MLP neurons of a small language model. Each row is named by its layer, matrix (gate and up: input weights; down: output weights) and neuron, and shows model dimensions 64-159. Each number is 50 + 15 x the weight over its row's rms, rounded and kept within 0 to 99. A neuron's up and down rows have the sign that makes its largest values positive.
After each neuron's rows, "fires after" lists the tokens most often just before its 100 highest values on Wikipedia text that the model never trained on. A number after a token or word is its count.

L7.gate494:57 53 35 35 38 73 64 49 61 24 42 75 36 48 42 58 23 48 28 67 53 49 43 65 47 66 56 56 46 79 46 56 53 67 35 35 55 23 56 63 42 46 52 60 68 39 55 42 32 50 54 80 50 33 57 51 48 85 32 65 28 57 41 68 48 18 52 35 50 61 43 38 42 27 24 58 39 48 68 37 82 33 51 50 17 75 51 44 54 62 35 68 47 54 24 56
L7.up494:62 43 62 31 50 40 50 66 62 67 49 63 51 51 08 59 62 52 36 63 71 62 41 64 33 42 77 63 69 44 42 63 44 76 45 38 62 39 60 41 40 44 44 63 82 55 37 52 38 59 37 50 34 66 52 57 19 61 64 51 29 44 53 44 50 47 38 45 53 36 71 00 37 47 61 61 26 67 35 23 72 44 44 61 60 35 60 61 33 54 31 45 47 71 52 45
L7.down494:41 67 55 34 39 59 28 67 61 71 65 69 57 52 41 36 47 28 38 77 63 64 64 32 44 41 48 30 65 41 57 60 65 52 31 13 50 72 36 18 52 38 63 39 50 42 53 40 38 25 55 22 46 57 36 14 61 23 61 39 53 51 20 61 43 49 56 81 45 46 20 48 78 79 49 51 38 61 33 33 51 54 57 41 52 57 62 65 07 45 31 54 39 77 32 51
fires after: " " 23, " is" 11, ":" 9, " was" 9, "," 7, "°" 7

L2.gate726:56 78 35 53 45 64 74 43 66 59 53 52 35 65 53 53 60 45 51 58 34 44 07 35 55 37 40 58 59 63 33 68 29 61 55 64 57 46 52 39 53 54 65 36 78 62 53 45 51 66 41 71 58 48 35 43 56 51 59 47 68 26 37 21 43 47 65 35 83 41 45 38 43 47 41 44 79 28 44 53 38 38 24 59 68 38 54 37 46 71 44 28 69 46 62 36
L2.up726:53 51 41 49 63 47 64 56 59 65 66 39 13 79 60 55 02 61 55 50 67 14 32 35 71 46 43 07 44 58 68 58 62 69 60 41 39 61 75 30 72 82 74 63 45 49 51 92 67 81 57 62 29 72 35 72 51 60 33 24 77 74 69 25 57 60 62 47 23 49 56 54 48 49 43 61 41 60 58 52 43 42 59 45 55 29 71 63 64 32 50 38 41 45 44 62
L2.down726:49 45 41 56 50 43 43 45 29 51 23 40 36 58 55 57 45 55 45 31 52 24 43 65 56 41 44 53 70 28 35 43 42 44 52 37 57 49 64 69 23 70 63 52 60 64 63 45 66 72 47 50 66 25 70 63 34 55 59 15 56 57 56 46 62 50 57 87 34 39 55 53 37 34 57 36 59 45 87 63 43 57 56 42 25 61 73 47 56 55 64 46 59 67 36 54
fires after: " K" 18, " N" 10, "K" 10, " T" 7, "Z" 4, "R" 4

L5.gate91:30 42 34 55 76 58 28 68 46 44 48 31 58 66 47 66 60 41 57 50 40 48 24 55 45 45 65 57 27 69 19 61 44 33 44 55 57 60 52 43 65 62 46 57 61 24 34 57 61 77 32 74 51 39 38 44 42 75 53 49 41 40 59 59 47 32 63 57 18 67 50 49 78 39 44 66 60 43 42 68 25 82 44 23 61 33 49 54 25 45 46 49 58 52 58 70
L5.up91:71 67 52 69 85 19 39 72 31 51 52 38 39 71 64 73 44 42 34 37 48 79 63 61 31 51 35 59 38 31 43 53 54 50 60 43 35 45 59 79 60 38 43 10 48 46 49 36 57 58 22 52 24 46 66 66 33 92 50 73 46 79 44 33 43 25 50 40 41 37 45 68 40 43 77 50 49 10 59 59 39 69 51 53 54 77 81 42 59 29 65 13 32 44 36 55
L5.down91:63 87 67 37 67 41 59 53 24 56 50 17 36 63 50 47 12 65 43 47 61 63 56 55 46 53 24 13 40 19 55 40 57 38 66 43 32 49 62 64 56 62 29 46 39 58 58 48 71 27 38 71 31 55 66 70 63 47 32 46 58 24 37 63 81 58 56 45 66 63 45 77 40 57 40 36 42 28 77 46 78 64 46 50 30 52 57 43 54 46 78 37 33 37 43 68
fires after: "0" 21, "1" 9, "5" 8, "4" 8, "3" 7, "6" 6

L7.gate642:40 44 45 68 26 35 53 47 61 36 57 40 71 56 25 28 57 61 52 35 30 36 52 58 55 44 51 58 36 71 66 65 58 39 36 53 43 30 61 37 59 48 61 71 46 42 48 65 36 72 66 66 53 58 46 58 50 63 46 58 30 55 40 62 58 65 55 69 62 59 50 54 44 64 51 38 67 27 55 66 41 60 43 51 62 48 35 47 39 52 29 64 50 52 31 54
L7.up642:49 72 73 47 35 28 53 54 36 43 42 51 56 47 32 62 64 43 70 21 54 52 61 71 48 68 68 28 52 39 56 46 51 55 17 35 34 50 67 22 52 43 53 33 61 68 51 25 43 29 46 33 49 82 33 55 45 31 30 61 49 71 41 47 50 56 35 60 33 44 45 59 62 25 47 43 28 53 33 56 57 46 50 51 78 49 27 44 56 33 56 67 11 46 66 62
L7.down642:38 58 50 46 59 42 69 75 59 55 87 50 18 63 81 63 46 36 44 13 57 63 45 37 22 84 60 48 68 46 36 37 68 41 45 41 46 67 64 39 45 59 50 33 30 78 54 60 31 36 57 34 23 48 40 32 29 37 58 58 55 31 71 58 83 62 60 44 36 49 59 53 28 62 49 56 58 61 61 56 32 53 67 55 32 78 14 59 42 55 31 32 48 56 55 60
fires after: "2" 35, "1" 31, "ind" 10, "3" 4

L7.gate481:57 53 53 66 63 52 44 42 42 43 70 75 60 13 19 34 64 57 65 46 51 57 74 49 54 63 45 63 59 54 54 45 24 57 31 35 46 31 37 44 71 58 38 54 67 33 41 46 30 47 44 49 57 45 38 28 56 73 66 69 29 65 12 49 39 14 55 35 43 61 50 57 44 58 42 34 56 52 52 23 34 70 79 39 24 45 57 43 59 62 62 57 70 63 39 87
L7.up481:73 44 25 56 49 22 18 51 36 32 78 35 64 54 14 42 45 34 33 90 28 76 32 50 42 47 53 68 43 63 48 32 53 92 37 61 43 50 51 56 46 47 52 47 57 50 42 69 48 63 49 78 56 58 45 27 46 60 51 22 42 38 66 54 40 62 45 77 53 53 33 54 29 48 14 49 13 71 69 46 55 43 71 67 36 46 64 52 47 52 30 60 58 28 65 85
L7.down481:43 18 15 51 36 39 33 39 46 34 45 43 48 27 64 48 72 60 84 51 30 41 39 55 61 70 65 40 71 37 65 24 54 45 12 32 38 42 68 50 58 61 50 59 56 45 28 48 57 38 45 29 26 75 58 42 34 57 55 64 53 61 55 49 50 49 45 41 50 38 54 55 54 36 28 65 33 49 31 44 36 56 54 55 41 60 20 77 44 43 71 57 35 46 25 77
fires after: " is" 29, " was" 20, "," 7, " the" 5, " film" 4

L5.gate230:46 40 20 33 71 57 42 67 44 35 47 67 50 50 38 52 26 68 65 61 37 37 69 30 49 67 43 49 44 77 49 52 59 41 55 67 59 79 45 37 67 53 64 40 72 48 73 59 64 66 52 56 58 56 37 47 48 57 58 55 34 41 51 46 36 37 70 47 44 79 61 56 28 75 57 72 66 26 59 85 50 43 71 41 53 27 45 57 46 67 53 57 33 66 55 32
L5.up230:65 77 16 38 51 39 54 51 68 42 63 54 64 69 67 46 46 29 51 51 48 63 70 30 48 59 56 33 45 54 42 35 43 59 61 59 54 35 44 27 76 43 61 53 71 60 58 53 45 65 33 80 39 62 44 33 46 71 73 52 55 35 33 62 45 40 51 65 70 67 44 44 47 36 56 36 47 37 76 58 92 61 58 48 43 63 29 46 31 47 54 59 55 68 52 61
L5.down230:44 72 74 38 62 21 85 65 40 96 55 39 64 60 44 41 37 63 20 49 66 43 51 33 26 37 49 63 60 43 74 41 49 50 52 67 44 73 52 53 51 68 40 56 60 32 40 32 40 33 49 51 62 64 16 44 47 00 59 44 63 40 63 56 43 46 46 63 68 39 56 26 67 40 33 36 52 46 68 63 65 56 29 32 35 45 62 55 41 52 40 38 56 16 47 62
fires after: "0" 24, "1" 22, "2" 20, "9" 13, "4" 5, "8" 5

L2.gate1008:61 61 41 14 57 32 82 32 59 47 53 45 40 71 52 58 44 51 51 48 49 51 51 56 71 39 72 59 50 66 31 66 45 50 55 63 48 24 46 30 67 84 28 28 64 61 54 80 78 65 25 65 87 13 51 40 45 69 49 43 56 17 40 54 35 24 35 81 80 63 52 37 59 46 60 73 34 59 46 50 57 78 31 57 68 53 59 28 55 34 40 42 68 58 73 47
L2.up1008:67 35 50 28 46 54 62 60 56 67 45 42 66 21 51 47 62 26 56 67 31 51 39 18 57 43 51 49 32 45 75 49 27 60 66 48 40 53 26 70 43 61 48 47 29 38 72 48 25 51 64 43 32 26 45 49 43 44 47 59 69 54 57 59 42 40 46 58 75 46 47 41 29 56 75 40 86 39 40 74 57 34 39 37 54 42 37 73 75 30 55 69 36 56 31 66
L2.down1008:79 26 41 44 44 34 43 41 40 84 35 30 49 44 70 55 53 34 48 65 79 41 40 40 44 73 48 75 49 58 53 48 33 44 79 50 31 53 80 59 35 58 62 68 61 60 50 50 75 42 40 52 60 45 29 45 19 20 56 61 53 50 28 53 67 45 47 49 31 69 31 40 34 64 57 62 56 48 40 78 39 42 56 59 48 62 38 57 29 51 72 50 19 56 45 72
fires after: " R" 25, " N" 12, "int" 8, " Y" 6, " T" 5

L2.gate207:52 50 32 46 62 62 67 62 44 38 42 45 66 54 54 44 59 51 74 36 54 34 32 63 26 59 54 57 45 82 46 60 44 79 51 50 42 38 65 45 53 84 51 43 47 77 58 60 66 79 48 67 62 44 49 17 50 52 49 37 47 18 74 59 52 47 56 55 32 58 32 50 47 39 51 47 56 13 61 54 65 69 56 55 55 58 55 41 54 51 55 44 29 27 37 28
L2.up207:48 60 38 52 92 43 57 52 61 66 33 32 69 33 31 33 62 57 76 32 16 59 55 29 67 66 40 21 48 45 62 48 51 10 38 33 45 52 68 41 51 64 61 58 69 46 55 47 75 36 62 67 51 48 52 30 53 56 67 44 72 28 27 52 39 32 52 52 40 36 70 58 63 43 46 48 39 43 78 56 26 32 45 54 27 35 45 47 57 61 45 43 67 66 71 53
L2.down207:45 81 40 49 54 49 43 43 41 77 69 52 67 33 40 46 47 71 53 52 60 27 49 25 55 67 41 38 46 47 40 38 22 42 50 51 71 42 34 61 48 57 39 45 62 54 65 39 69 16 63 51 31 50 32 38 67 39 98 35 60 66 38 63 50 29 66 34 59 51 50 37 39 35 44 31 75 58 71 55 78 37 75 28 39 59 45 41 38 48 54 53 55 49 47 38
fires after: "9" 52, "0" 20, " that" 6, "1" 5

L5.gate145:57 40 76 52 61 31 50 71 67 40 45 55 60 59 46 07 35 29 49 35 24 53 87 49 60 58 69 36 60 54 43 54 48 58 37 29 43 61 28 27 73 54 38 59 33 46 24 58 46 75 54 37 49 59 43 60 53 12 56 53 42 67 56 48 72 56 46 49 37 43 60 42 50 59 63 57 52 46 40 51 62 31 64 47 55 51 45 56 40 66 77 38 42 65 58 71
L5.up145:77 56 70 70 62 46 57 38 61 55 53 39 35 42 81 58 54 57 60 35 71 28 51 92 49 48 62 47 65 64 37 77 73 35 56 50 20 48 49 98 19 45 55 70 67 38 38 34 85 55 37 70 34 29 58 39 71 47 47 60 22 74 23 49 62 66 46 43 41 37 62 49 74 30 63 60 61 62 26 50 46 51 46 51 30 71 57 58 53 28 53 40 63 35 45 57
L5.down145:15 64 61 76 65 39 64 52 46 53 68 61 48 63 52 50 35 47 75 09 70 43 50 44 44 40 35 27 66 21 44 31 54 44 28 32 52 63 33 50 46 58 39 54 68 53 50 69 61 54 54 30 46 46 32 32 73 34 31 52 60 57 69 45 85 22 56 40 64 40 35 66 48 53 55 38 56 52 42 37 48 32 54 78 70 69 78 50 26 26 53 33 58 39 46 48
fires after: " " 62, "1" 8

L5.gate385:62 77 44 30 52 64 61 41 54 47 50 36 35 71 47 14 49 46 76 28 68 70 56 46 52 64 42 58 49 57 52 62 43 64 38 66 43 39 59 63 84 64 69 33 42 63 02 46 69 49 41 57 67 49 47 52 36 47 45 52 20 28 66 67 27 68 36 46 33 57 52 64 55 38 38 57 78 32 49 84 21 41 61 43 40 45 61 40 57 52 67 50 60 30 59 47
L5.up385:38 46 36 45 78 21 38 60 64 54 54 56 70 60 49 43 33 40 54 50 60 44 87 43 70 50 28 49 35 65 67 55 80 60 80 52 46 57 55 52 40 56 67 36 87 58 38 16 19 58 41 48 53 59 38 30 55 61 63 80 43 68 44 51 74 66 46 51 45 64 52 53 52 52 56 59 45 57 44 33 63 49 51 33 48 37 49 87 46 50 57 47 26 46 62 51
L5.down385:34 61 41 61 69 38 46 36 46 56 80 36 40 44 32 42 51 38 55 65 61 49 56 59 60 69 22 55 44 43 60 50 30 35 42 61 68 53 51 55 60 52 72 03 67 50 28 48 44 61 12 58 16 46 63 71 61 72 35 60 30 59 48 88 52 52 65 55 49 53 30 39 48 40 47 45 39 38 61 34 42 52 63 33 56 51 32 38 22 72 53 40 57 60 47 50
fires after: "," 29, "9" 15, "0" 9, " K" 7, " H" 4, " s" 4